MLP neurons of a small language model. Each row is named by its layer, matrix (up: input weights) and neuron, and shows model dimensions 16-111. Each number is 200 + 30 x the weight over its row's rms, rounded and kept within 0 to 999.
After each neuron's rows, "fires after" lists the tokens most often just before its 100 highest values on Wikipedia text that the model never trained on; "fires on" lists the tokens most often at its 100 highest values on Wikipedia text that the model never trained on. A number after a token or word is its count.

L6.up589,177,192,158,254,178,199,179,195,199,168,220,234,166,211,171,284,167,206,241,200,200,163,161,159,180,258,194,238,163,205,266,184,216,194,189,221,193,177,182,200,157,250,242,210,204,199,237,211,222,225,213,215,205,185,176,224,171,216,232,150,230,135,243,274,228,148,196,215,197,185,160,230,170,114,245,180,213,231,174,190,188,238,199,258,249,204,181,191,216,215,192,216,206,222,187,157
fires after: " K" 20, "t" 8, " M" 8, " A" 7, "h" 6, "A" 6
fires on: "r" 33, "s" 14, "m" 12, "h" 10, "ar" 9

L4.up6,183,235,185,162,193,188,181,178,173,203,183,191,189,222,182,187,196,231,189,164,192,152,252,261,191,199,189,219,198,186,207,219,171,172,199,198,227,180,265,200,254,144,197,177,197,200,274,173,234,147,182,215,177,187,206,170,152,153,236,167,225,195,157,204,238,212,225,244,225,169,203,136,189,207,159,169,168,236,177,164,217,148,219,207,174,238,172,159,221,185,207,215,210,186,219,189
fires after: "\n" 97
fires on: "|" 34, "\n" 19, "U" 8, "-" 6, "V" 5

L4.up229,225,226,131,212,164,180,201,205,219,204,168,178,216,196,196,253,236,151,188,220,157,181,219,189,157,224,190,223,210,194,209,180,182,218,201,200,192,205,196,143,178,267,224,180,215,230,196,227,236,214,221,204,207,205,121,150,186,228,169,179,247,174,163,247,228,247,228,205,205,175,178,175,152,213,199,181,186,160,135,167,136,217,199,231,173,191,201,177,227,149,177,157,214,234,247,134
fires after: " m" 23, "un" 19, " M" 9, "im" 8, "iv" 6, " ex" 5
fires on: "ic" 14, "ur" 13, "er" 12, "ight" 8, " not" 7, "ers" 7

L4.up204,207,217,222,194,236,168,225,170,224,243,198,193,189,185,236,251,224,187,207,178,185,209,173,252,184,238,211,218,205,191,225,202,165,181,182,164,167,234,264,185,225,269,133,201,183,255,153,195,184,218,182,239,177,150,140,176,149,222,175,170,225,148,208,233,223,171,218,151,214,170,166,232,181,163,181,237,208,208,179,181,227,184,178,222,192,210,227,162,176,200,208,245,210,231,202,219
fires after: "i" 39, " Ko" 12, "li" 11, "pi" 6, "ti" 5
fires on: "re" 55, "y" 8, "ed" 7, "ation" 5, "le" 5, "im" 4

L4.up161,180,208,206,175,203,163,190,178,194,167,152,235,194,195,202,223,195,254,253,220,146,198,239,252,202,171,223,220,173,155,265,245,161,207,218,168,203,183,218,200,173,198,220,204,226,160,215,204,178,130,213,208,164,215,169,241,240,227,213,156,247,249,227,230,166,149,145,156,213,172,181,196,165,162,215,204,215,187,165,181,224,219,164,252,152,215,253,153,209,189,183,227,222,258,173,127
fires after: "ri" 16, " Com" 13, "com" 10, " Vi" 8, " Pri" 8, "er" 7
fires on: "r" 30, "mar" 13, "m" 10, "ed" 7, "am" 6

L4.up621,196,240,171,167,197,228,182,193,229,158,239,169,238,208,224,285,214,190,190,156,197,211,202,179,257,256,191,199,168,242,192,176,175,147,180,219,219,252,235,152,163,195,214,197,180,151,193,146,199,195,214,181,214,187,194,253,152,184,209,146,208,200,118,188,198,185,175,232,268,161,232,179,156,196,220,237,155,183,115,198,219,192,200,207,167,222,178,157,207,146,166,203,186,187,165,156
fires after: " in" 41, " of" 14, "," 9, " is" 6, " to" 4
fires on: " the" 99

L6.up246,220,206,135,192,161,167,191,196,201,236,208,216,204,240,226,219,187,233,149,165,212,180,181,178,218,208,235,207,198,249,197,199,230,183,224,176,205,243,214,205,210,198,202,201,209,169,214,157,248,140,149,197,166,149,177,250,190,255,199,172,222,154,176,185,221,184,183,228,224,211,176,192,163,192,172,210,133,190,195,228,197,164,222,226,232,226,229,151,213,170,198,134,204,192,163,173
fires after: "." 41, ")" 9, "s" 6, "\n" 4
fires on: "\n" 76, " |" 8, "." 5, "|" 4

L6.up736,201,253,204,226,187,195,206,193,177,220,218,215,197,240,213,244,221,138,168,206,192,163,255,234,168,233,216,163,157,243,194,156,197,190,193,259,222,179,236,214,131,181,214,161,211,185,235,175,209,206,221,202,230,201,205,129,187,247,202,162,222,192,227,210,250,226,183,257,219,147,212,240,176,197,216,157,201,225,198,201,193,243,200,243,203,225,208,191,183,192,212,226,225,223,164,201
fires after: "s" 54, " T" 7, "al" 7, " S" 6, "S" 5, "t" 4
fires on: "c" 34, "p" 29, "s" 15, "w" 10

L4.up576,176,270,217,174,187,162,192,250,233,242,208,170,245,236,194,213,257,245,222,171,154,196,166,172,220,233,239,226,235,214,179,200,178,165,194,212,250,226,170,228,210,144,233,202,210,105,184,159,206,128,200,209,212,210,194,205,184,240,230,248,208,219,191,112,226,233,193,212,206,207,183,187,183,245,211,214,214,213,114,204,212,188,197,185,224,190,182,211,187,215,236,191,196,199,184,164
fires after: " con" 36, " Con" 12, " a" 6, " as" 5, " comp" 5
fires on: "st" 31, "t" 16, "le" 14, " a" 5

L4.up237,201,250,209,188,190,177,165,181,195,229,185,210,204,232,156,186,209,189,222,175,152,183,235,250,155,255,163,176,181,204,166,199,220,191,143,214,231,181,202,198,233,187,173,138,240,247,197,182,249,218,204,176,171,145,221,232,171,231,178,197,223,200,243,201,250,204,209,232,182,198,224,200,194,180,205,168,177,196,165,211,266,256,197,212,221,264,207,158,211,224,172,182,243,230,189,182
fires after: "s" 44, "S" 29, " S" 14
fires on: "t" 12, "ion" 12, "w" 10, "et" 9, "p" 8, "ong" 7

L4.up692,184,197,205,200,225,187,204,136,209,172,167,196,163,197,217,203,192,260,239,198,164,160,153,173,179,177,223,194,216,195,185,183,208,170,196,218,227,186,197,158,194,175,229,170,239,174,214,185,208,210,219,183,187,260,143,184,179,202,194,168,205,242,143,235,188,220,208,165,241,208,130,202,210,253,189,163,208,211,147,244,210,192,196,249,166,228,213,233,214,208,163,222,254,198,192,219
fires after: " " 48, " (" 13, " un" 7, " dis" 5, " inter" 4, "'" 4
fires on: "o" 34, "n" 24, "q" 10, "i" 6, "c" 6, "l" 4

L6.up188,197,187,194,174,151,212,211,207,177,232,199,203,178,257,210,223,150,151,158,215,173,184,185,218,185,213,198,200,189,203,186,183,208,199,199,206,195,228,135,193,196,189,169,130,250,201,216,197,216,220,224,201,208,195,202,199,155,262,155,167,205,193,211,152,259,207,208,173,194,178,261,214,185,192,181,165,189,163,139,158,205,167,217,206,182,286,218,202,192,185,233,178,218,248,201,180
fires after: "s" 39, " S" 15, "S" 13, " C" 7, "che" 7, " c" 5
fires on: "c" 19, "ign" 9, "ck" 9, "out" 7, "ry" 7

L4.up304,191,237,199,169,167,176,193,204,253,232,221,228,173,205,219,260,202,241,133,224,200,170,218,217,160,185,227,216,209,205,221,134,198,202,189,138,211,215,230,165,162,215,230,239,224,253,206,183,221,196,191,174,187,188,172,157,230,262,204,187,202,215,175,170,227,195,209,191,210,202,259,148,186,176,220,238,174,165,198,188,264,191,158,197,226,215,220,151,212,183,172,222,225,221,152,208
fires after: "A" 13, "H" 10, "T" 9, "I" 8, "S" 7, "L" 6
fires on: "T" 20, "H" 14, "F" 13, "W" 11, "I" 11, "A" 7

L4.up437,173,212,145,207,200,220,272,168,179,210,230,145,203,209,196,219,244,182,214,248,188,212,160,242,186,196,233,207,218,236,204,209,223,216,186,106,183,230,249,214,219,216,233,180,168,176,189,225,174,208,245,163,156,141,192,222,214,222,180,161,233,213,193,137,218,178,153,205,247,169,207,217,178,199,191,235,156,212,225,226,181,186,154,209,263,185,243,226,149,206,198,217,230,209,190,155
fires after: "ra" 12, "i" 12, " Ko" 10, " Pri" 10, "va" 7, "li" 6
fires on: "re" 49, "me" 15, "te" 10, "de" 9, "le" 7

L4.up143,176,226,220,231,202,184,257,160,255,176,195,181,214,208,179,154,164,181,256,203,193,177,205,174,229,240,225,242,182,213,183,159,192,163,220,263,224,219,179,166,214,167,245,246,257,178,213,194,254,202,257,214,205,159,205,185,222,225,216,175,198,165,183,177,262,160,197,220,192,164,160,178,182,218,242,185,187,193,200,208,170,255,178,178,191,215,250,149,212,191,193,210,220,183,160,218
fires after: "th" 44, " the" 15, " North" 9, " The" 6, " East" 5
fires on: "er" 51, "se" 17, "i" 7, "d" 4

L6.up208,153,210,240,113,219,216,220,173,220,240,167,177,203,255,190,174,184,187,205,193,226,210,234,171,216,206,185,283,188,168,219,191,176,164,202,162,242,196,223,178,249,234,184,215,245,160,290,201,225,201,221,233,170,169,190,173,227,208,223,256,184,211,181,225,237,142,216,178,211,212,224,181,170,216,203,227,196,128,201,244,174,215,206,209,177,238,218,130,266,216,154,190,188,162,173,164
fires after: " the" 36, "th" 14, "et" 6, " The" 5, " h" 4
fires on: "n" 20, "y" 12, "ough" 10, " time" 8, "hen" 6, "her" 6

L4.up677,156,222,177,171,164,188,204,193,212,223,145,194,190,246,172,269,191,195,209,145,190,182,261,219,193,242,213,194,187,245,212,176,191,200,219,168,250,234,260,188,203,212,195,185,216,182,272,152,222,155,176,190,184,198,219,208,154,209,215,192,243,162,169,239,234,183,183,196,275,190,220,197,167,166,161,193,116,165,117,224,226,168,196,191,199,194,217,151,267,176,204,187,219,179,146,219
fires after: "\n" 82
fires on: "\n" 86, " the" 4

L6.up21,188,209,192,217,149,195,226,195,226,206,179,168,221,186,227,176,188,274,211,229,182,165,226,183,219,201,234,207,223,205,198,177,206,141,208,181,203,192,219,225,210,206,317,177,187,189,204,242,233,140,177,205,135,148,193,184,207,246,207,194,231,162,208,271,200,217,129,182,181,171,208,220,154,177,223,175,200,192,152,207,162,220,229,193,177,211,232,150,171,188,218,241,179,233,136,205
fires after: "er" 20, "ri" 13, " sign" 12, " Pri" 7, "ter" 7, "ad" 5
fires on: "min" 16, "if" 14, "mar" 11, "g" 10, "va" 7

L4.up587,217,209,131,207,186,176,210,152,255,199,220,229,194,175,151,222,186,213,208,186,210,193,216,182,168,216,158,204,174,218,230,207,214,188,228,214,156,216,217,182,193,232,227,235,212,161,209,189,214,210,147,165,227,220,182,191,172,240,174,207,190,167,180,223,208,250,214,219,197,230,186,208,179,203,207,238,227,160,171,172,205,204,223,146,158,214,216,141,201,218,171,213,208,222,193,191
fires after: " A" 23, " m" 14, " a" 13, " c" 9, " M" 9, " h" 6
fires on: "or" 23, "g" 20, "ur" 10, "re" 8, "er" 8, "mmer" 7

L6.up34,199,203,164,197,218,179,240,180,205,264,236,205,240,158,236,237,201,267,192,216,219,199,243,215,191,194,185,177,171,259,191,177,171,201,147,180,220,187,215,199,164,190,198,209,213,241,223,220,198,188,182,158,218,193,196,161,163,234,150,176,200,198,173,249,229,227,176,252,235,182,238,133,199,157,204,156,172,157,168,225,256,176,154,248,194,235,241,127,197,169,204,227,206,245,164,143
fires after: "S" 16, "A" 15, " U" 14, "I" 11, " I" 11, " O" 7
fires on: "S" 37, "B" 10, "C" 10, "N" 5, "M" 5, "A" 5

L4.up151,225,202,261,149,192,210,197,197,182,201,223,182,173,265,176,192,251,197,216,187,201,176,246,195,159,215,194,203,215,228,235,168,172,218,190,225,253,212,211,196,186,204,190,195,223,233,191,208,211,229,223,200,255,203,206,184,203,202,154,193,193,193,223,197,202,220,258,236,195,172,198,190,170,128,210,202,159,187,133,162,204,236,278,226,223,221,216,167,228,164,190,187,253,170,194,165
fires after: "s" 45, " as" 14, "S" 8, "z" 7, " S" 6, "us" 6
fires on: "har" 19, " well" 15, "um" 14, "b" 6, "p" 6

L4.up319,183,250,219,212,204,214,207,188,212,155,183,197,181,216,224,228,201,221,166,223,161,171,168,196,144,196,248,180,204,207,166,219,223,110,222,209,187,200,144,157,194,173,226,242,184,185,190,231,185,190,206,189,182,161,155,176,141,190,151,175,207,185,214,178,199,227,199,205,196,221,212,230,156,217,208,232,199,120,192,169,226,215,219,225,122,192,255,162,180,172,239,212,218,244,205,155
fires after: " C" 14, " c" 13, " " 13, " the" 12, "ter" 11, "ric" 8
fires on: "ult" 27, "min" 16, "ur" 13, "cent" 7, " not" 6

L6.up701,150,221,214,156,207,202,187,215,217,238,151,287,167,184,220,181,215,216,237,151,163,171,243,196,242,214,179,303,180,194,193,181,200,184,225,180,217,121,208,225,200,179,197,185,234,210,273,204,179,254,217,194,233,143,194,215,175,192,223,212,254,186,209,223,229,253,227,210,215,177,154,167,198,195,208,174,160,191,197,223,190,220,189,210,197,204,225,170,210,196,237,161,216,170,197,215
fires after: " " 40, " to" 16, "s" 6, " been" 4, "ly" 4
fires on: "ra" 39, " re" 26, " (" 11, "ur" 5, "gra" 4, "r" 4

L4.up83,142,199,207,125,230,165,207,163,187,213,191,197,160,226,220,232,208,173,153,134,197,176,244,215,241,216,221,193,186,252,165,187,212,213,200,203,189,158,246,227,190,201,238,214,239,187,186,208,172,190,228,207,162,251,207,196,159,198,223,227,196,251,194,210,196,221,178,174,196,196,236,157,193,218,173,149,204,188,241,255,199,153,240,195,207,210,205,184,191,180,194,224,198,172,200,234
fires after: " M" 15, " in" 10, " F" 10, " with" 10, "w" 7
fires on: "in" 71, "ve" 12, "1" 6, "y" 4, "7" 4